Weights of a small transformer language model.
Architecture: LayerNorm before each block, tied embeddings.
Training: a variant of Adam for these matrices, 162M tokens, 9882 steps.
MLP neurons of a small language model. Each row is named by its layer, matrix (gate and up: input weights) and neuron, and shows model dimensions 32-95. Each number is 128 + 24 x the weight over its row's rms, rounded and kept within 0 to 255. A neuron's up and down rows have the sign that makes its largest values positive.
Before each neuron's rows, "fires after" lists the tokens most often just before its 100 highest values on Wikipedia text that the model never trained on. A number after a token or word is its count.

fires after: " K" 39, " B" 19, " R" 9, " G" 4, "K" 4
L5.gate494 [113 114 119  87 130 141 103 143 137 101 111 121 171 125 116 159 117 119 161 148 126 124 180  77 116  99 129 127 100 142 139 167 137 127 117 170 142 156 123 155 146 161 147  86 111 156 124 128 122 124 145 112  92 112 138 149 167 100 109 117 127 141 161 119]
L5.up494 [114 107 125 115 141 116 129 110 134 138 134 136 126  84 133 146  93 164 128 146 157 148 149 131 137 114 108 127 125 187 120 120 142 137  97 141 131 130 132 177 140 122  99 110 106 122 113 125 168  79 113  66 127 174 165 137 142 100 100 117 123 138 120 181]

fires after: "A" 27, " Mon" 8, " Al" 8, " An" 5, " Ar" 4, " A" 4
L6.gate339 [117 112 161 146 103 113 104 132 155 154 129 136 101 134 157 108 117 131 157 121 129 102 144 139 124 131 159 117 147 123 148 111 131 113 129  93 119 156 116 165 116 128 151 139 147 101 109 187 150 113 176 126 156 148 123 125 116 107  95 141 155  81 116 146]
L6.up339 [119 156 155 127 128 151 170  90 135 154 109 134 139 129 173 144  83 137 124 148 133 154 124 117 155 119 150 113 119 156 132 162 122 149 131 128 125 157 122 116 115 114 127 118 114 131 123 163 158  66 165 167 170 160 127 158 135 116 118 153 102 113 132  80]

fires after: ".S" 14, " P" 13, "C" 13, "A" 8, "R" 5
L5.gate425 [ 91 140 155 143 112 133  88 134 153 127  89 147 135  96 143 112 110 149  84  82 115 111 164 127 150 110 111  88 114 105 152 144 119 101 123 148 160 141 183 181 140 161 153 123 118 129  91 178 133 101 161 159 127 143  87 152 133 125 145 107 138 113 122 132]
L5.up425 [ 98 131 137 177 163 118 103 166 127 127 113 129 124 133 105 111 123 103 146  86 148 132 131 104 143 137 180 143 119 154 118 140 206 119 136 108 107 167 145 160 161 155  86  93 140  76 102 137 100 133  81 172 116 134 109 136 114  83 145 104 172 140 120 130]

fires after: "k" 22, " s" 13, "ak" 10, "ask" 9, "as" 5, "all" 4
L8.gate221 [132 129 146 109 125 107 159 129 163  98  93 139 132 108  97 114 138 129 127 109 151 110 142 132 149 154 158 146 101  91 147 125 152 109  85 157 136 130 173 149 138 145 117 128 116 132 148 136 130 113 118 143 129 128 114 143 166  86 177 116 136 122 118 129]
L8.up221 [ 89  92 126 123 174 125 111 138  85 147 116 141 159 105  98 125 106 137 113 110 150 128 113 125 163 147 115 115 121 110  81 109 119 103  98 131 119 128 134  95  90  91 156 111 140 116 161 130 119 134 113 121  84  89 110 142 139 150 122 129 173 162 151 104]

fires after: " re" 14, "stru" 10, " S" 9, " im" 7, "ire" 7, "un" 6
L2.gate334 [100 125  87  74 107 143 108  99 145  54 118  96 106 125  89 124 152 119 134 158 134 116 131 112 139 136 139 133 132 139 156 145 125 137 169 125 162 107 128 100 121 174 161 132 131 115 153 121 135 143 133  98 138 112 123  99 155  96  69 163 157 138 102 129]
L2.up334 [118 137 134 118 127  99 149 112 122 109 130 128 114 108 114 124 164 125 136 147 109 170 175 103 163 180 164  87 138 136 101 139 156 160 161 141  71  98 141 121 125 162 127 144 112 129 149  94 135 126 174 144 161  98 166  84 122 103 109 147 145  91 134 124]

fires after: "-" 14, " re" 11, " G" 9, "." 9, " un" 7
L8.gate165 [144 162  65 118 120 121 127 124 126 139 154 144 111 131 149  91 119 148 126 139 156 178 106 140 119  95 138 148 126 146 149 115 164 150  79  89 146 102  91 147 155 162 141 132 178  86 162 118 126 126 170 127 114  82 139 116 108 126 156 114 117 118 173 128]
L8.up165 [149 131 133 143  83 155 128 147 138 165 125  99 135 127 130 119  98 106 124 103 122 129 156 108 150 125 117 170 124 133  84  78 134 180 137 108 146 129  78 120 111 157 136 137 138 121 111 139 132 142 146 147 156 117 135 144 144 125 142 166 117 164 128 157]

fires after: " A" 15, "ou" 13, " S" 8, " San" 6, "A" 6, "ant" 5
L8.gate242 [110 157 105 118 129 152  85 178 118 116 116 128 122 113  83  63 106 148 128 116 123 141  86 164 150 125 144 147 101 101 138 118 144 125 145 126  96 139 150  82  92 169 145 104 167 142 140 118 148 126 117 111 150 112 115 123 108 142 100 140 138 108 138 132]
L8.up242 [134 113 126 142 154 164 150 133 125 105 127  82  72 116 124 121 164 106  94 113  94 193 113 119 108 121 127 123 140 107 156 127 123 116 145 159 148 139 135 139 110 135 145 143 127 131 157 109 125 112  92 122 141 136 114 186 195 108 110 119  95 109 206 127]

fires after: " " 27, "." 12, "201" 6, " (" 6, "8" 5
L4.gate416 [142 125 165 100 140 113 101 126 105 155 139 113 134 118 127 114 113 128 163 107 150 126 141 127 140 142 117 102 111 133 121 118 121 127 111 108 146 116 124 130 141 127 115 133 162 130 127 192 134 149  80 162 116 154  89 146 147 108 148 145 182  93 113 145]
L4.up416 [122 148 144  75 113 120 107 120 127  95 118 135 151 123 140 146 142 137 128 131  78 118 162  76 148 126 111 128 153 177 127 172  98 131 114 155 134 162 115 111  99 137 106  92 147 142 187  70 135  94  89  87 108 139 131 129 163 135 130 130 136 100 113 170]

fires after: " S" 49, "S" 35
L5.gate359 [ 88 132 110 179 163 135 144 139 156 109 120 117 121 111 123 132 105 108 116 115 122 128 176 144 118 103 160 156 110 149 122 130 161  87 119  95 110 160 121 153 126 147 136  88 137 151 116 153 139 133 154 140 157 152 152 139 133  76 160 119 159 107 107 136]
L5.up359 [179 159 134 158  93  99 117 133 136 133 133 104 153 152 142 147  99 136 101 168 141 121 113 159 117 100  90 154 142 150 128 122 122  86 137 114 112 152 163 105 103 153 127 103 138 138  98 128 111  93  89 108 121 141 148 119 145 120  90 115 110  89 164 146]

fires after: " c" 17, " T" 9, " K" 8, " t" 7, " C" 6, " acc" 4
L10.gate340 [ 97 114  79 165 136 100 171 118 116 103 135 113 150 138 127 137 139 154 131 165 131 155 127 134  93 114 138  97 121 138 126 107 124 137  79  94 157 127 101 162 108 150 144 122 148 133 103 142 111 137 107 119 121  96 150 166  82 127 133 137 121 109 147 109]
L10.up340 [114  80 126 145 177 126 159 135 102 132 120 124 177 126 133 137 136 145 150 131  90 160 118 143 109 118 145 143 146 176 116 149  95 116  84 128 137 113 152 138 102 102 119 106 124 121 108  82  96 170 151 146 100 130 132 141 149 130 143 165 108 110 155 123]

fires after: " re" 13, " Re" 11, " det" 9, " S" 8, " sur" 6, " Cor" 5
L6.gate232 [147 140 115 149 120 128 147 108 156  99 120 120 133  98  69 116 156 105 129  97 168  96 127 148  86 132 147 138 125 120 178 175 144 155 148 139 131 140  97 179  99 138 132 111  99 161 147  91 137 128 187  95 118 109 139 180 122 137 102 154 154 128 150 119]
L6.up232 [119 122 131 106  99 133 128 148 143  96  90 159 152 139 144 107 145 150 111 178  99 174 112 136 132 112 129 131 105 114 129 112 199 117 128 117 110 111 136 164 131 146 130 158 118 148 141 117 142 131 114 141 140 153 137 123 140 128 111 132 132 129 110 121]

fires after: " A" 28, " a" 14, "A" 9, " com" 9, " An" 7
L8.gate436 [120 144 161 191 144 100 133 160 126 143 100  80  96 136  74 148  51 143 140 138 109 145 141 144 134 133 163 126 121 100 147 139 142 108 147 109 102 152 136 115 114 125  98 128 125 164  92 120 112 125 184 104 127 124 132 137 162 132 138  97 136 133 133 121]
L8.up436 [164  82 151 115 154 128 129 141 134 116 164 158 143 133 141  76 130 103 146 100  98 120 133 137 159 129 141 117 135 139 155 142 116 125  99  80 164 165 127 153 136 128 123 164 153 130 161 116 111  80 159  93 146 169 146 164 125 165 113 133 104 151 163  89]

fires after: "A" 18, " A" 16, " E" 12, " C" 11, "C" 7, ".S" 6
L5.gate12 [115 146 122 141 161 121 115 147 131 105 115 139 112 118 116 150 130 162 176  74 122 135 120 123 116 171 126 114  95 101 147 126 132 103 161 146 142 174 128 159 130 136 141 148 140  95 106 224 125  92 149 115  92 145 109 142 134 116 120  89 125 125  88 150]
L5.up12 [126 145 148 165 132 127 130 138 139 104 129 114 128 128 157 147 114 113 110 111 142 145 110 102 149 124 107 113 115 147 182 124 130 110 153 116 145 130 148 118 133  98 119 139 158 114 126 121 119 127 129 108 120 127 148 143 159 151  92  90 215 148 154 110]

fires after: " (" 57, " \"" 19, " un" 4, "-" 4
L4.gate262 [120 147 176 129 123 127 107 112 151 108  92 139 131 137 125  73  80 135 116 102 121 142 109 139 165  96  95 169 188 127  88 123 170 158 152 136 139 142  86 137 137 149 117  96 143 119 127 148 151 141 127 172 132 101 131 148 114  93 142 106 150 131 152 115]
L4.up262 [186 139 137 132 132 153 114 105 129 121 121  97 127 150 129 126 135 108 153 134  87 151 111 110 126 121 120 121 175 112 101 123 144 202 123  84 104 158  56 151 101 158 143 106 154 128 120 122 130 169 140 139 121 131 156  88 137 114 156 129 158 148 160 104]

fires after: " s" 18, " tr" 13, "l" 9, "al" 8, "ir" 7, " Br" 7
L8.gate9 [152 102 125 152 105 120 171 133 132 163 114 117  99 121 131 175 110 152 141 140 122 151 107 165 133  94 118 154 126 141 171 127 117 168  78  77 131  95  76 146 151 106  77 131 147 127 153 147 160 152 158 129  98 145 144 142 127 111 110 118 136  83  91 128]
L8.up9 [ 99 112 105  83 134 149 129  91 127 138 182 137 150 126 146 146 104 110  99  95 120 189 160 105 160 126 125 135 164 152  99 111  96  92 151 118  92 100 117 147 109  71 130 135 131 138 151 129 143 109 137 121 116 134 177 157 149 107 100 121 129 136 109  99]

fires after: " m" 32, "ult" 6, " Ch" 5, " the" 5, " S" 4, " his" 4
L5.gate264 [105 103 158 123 109 144 159 106 146 143 112 116 120 146 120 131 113 127 143 113 163 166 143 152 204 124  96 101 158 117 152 160  73 123 132  85 163 126  90 134 119 144 119 107 100 173 115 151 129  97 114  80 117 114  94 140 149  99 140  92 142 140 115 113]
L5.up264 [ 86 121 135 148 115 127 118 133 147 142 137  99 113 136  91  98 139 153 171 127 160 168  80 101 112 117 129 127 116 119 108 130  85 143 158 124 127 173 114 104 165 143  98  92 178 140 146 148  80 154 143 109  99 101 118 110  91 136 140 116 139 117 115 131]

fires after: " B" 20, " g" 18, " G" 18, " t" 6, " b" 5
L6.gate83 [140 151 120 111 112 105 162 101 106 105 147 113 159 131 156 168  91 139 136 156 170 161 131 138 117 113 120 145 131 164 125 165 144 110 110 133 131 121 130 150 150 115 144  77 143 170 117 115 150 144 202 127 118 112 108 148 123 133  97 134 138 100 146 155]
L6.up83 [163 166 179 104 151 179 131 115 103 110  88 113 121 134 110 143 125 128  79 135 128 167 101 134 143 108 178 153 147 176 132 151 166 157 108 128 155 161 138 120 143 142 124 122 150 163 129 147 116 113 135 127 137 152 100 191 105 107 123 114  91 113 151 151]

fires after: " " 21, "'" 11, "s" 11, " |" 10, "+" 8, " (" 7
L4.gate101 [136 122 137 108 149 125  95 129 152 144 141 108 148 134 152 142  71  96 121 128 139 137 124 146 103 191 116 165 147 125 156 130 148 146  73  99 126 151 130 137  89 157 125  66 166 199 147 181  88 138 101 143 119 131 140  88 146 143 137 112 110 138 141 152]
L4.up101 [134 135 150 137 145 104  88 118 106 187 126 113 137 121 132 124 120 109 145 107  78 144 125 118 149 151 106 139 110 123 156 171 149 116 107 153 101 182 124 139 139 135 122 109 110 188 101 163 138 118 109 132 113 112 120 124 128 111 110 131 102 135  84 132]

fires after: " the" 41, " S" 7, ".S" 7, " M" 5, " C" 4
L5.gate118 [131 112  87 146 128 146 143 107 150 145  69  85 136 133 140  90 102 134  98 110 129 150 170 127 110 181 144 100 111 113 161 109 122 157 158  61 145 151 163 107 137 120 109 104 146 165 103 123 105 126  90 129 149 127 126 147 117 132 138 135 126 145  90  94]
L5.up118 [ 95 102  75 128 110 111  94 153 149 106 127 146  88 148 143 113 150 167 125 134 127 163 108 144 140 167 157 139 163 147 124 141 104 192 118  95 166 136 137  95 156 127 122 101 117 154 150  90 140 124 153  81 146 142 149 110 120 120 178 101 100 173 119 137]

fires after: " s" 52, " t" 17, " S" 10
L5.gate76 [122 118 141 148 107 113 132 123 159 167  99 120 133 106 127 142 120 129 108 173 150 106  91 142 126  98 123 164 132 176 148  97 157 119  89 123 119 153 139 156 136 161 137 114 170 155 170 112  99 111 126 157 124 118 147 158 117  48 171 135 117 113 117  99]
L5.up76 [142 131 116 138 136 118  96 106  97 127 146 119 152 135 143 168 157 211 116 122 138 153 114 155 148 157 103 170 179 112 105 149 125 115  90 140 104 113 176 121  98 109 137 160  85 152 120 106 110  99 150 143 120 147 116 125 135 129 122 149 112 131  99 108]

fires after: "A" 30, "ly" 14, "ra" 12, " A" 7, "er" 6
L6.gate157 [105 126 152 114 143 127  68 125 123 134 147  85 136 124 134 122 117 170 113 126  96  97 121 141  88 110 124 166 122 124 108 104 148 148 149 171 132 153 110  95 158 140 145 159 153 112  98 157 143 156 113 141 141 109 132 122 150 139 138 149 134 134 152 111]
L6.up157 [139 103 166 123 129 100 109 125 128 141 146 127 145 116 137 124  95 156 137 115 100 139 180 127 119 132  98 150 132 115 179 124 109  65 142 184  96 111  91 110 139 132 115 159 120 114 110  69 132 131 112 141 111 109 130 167 163 115 150 156 112 135 138 152]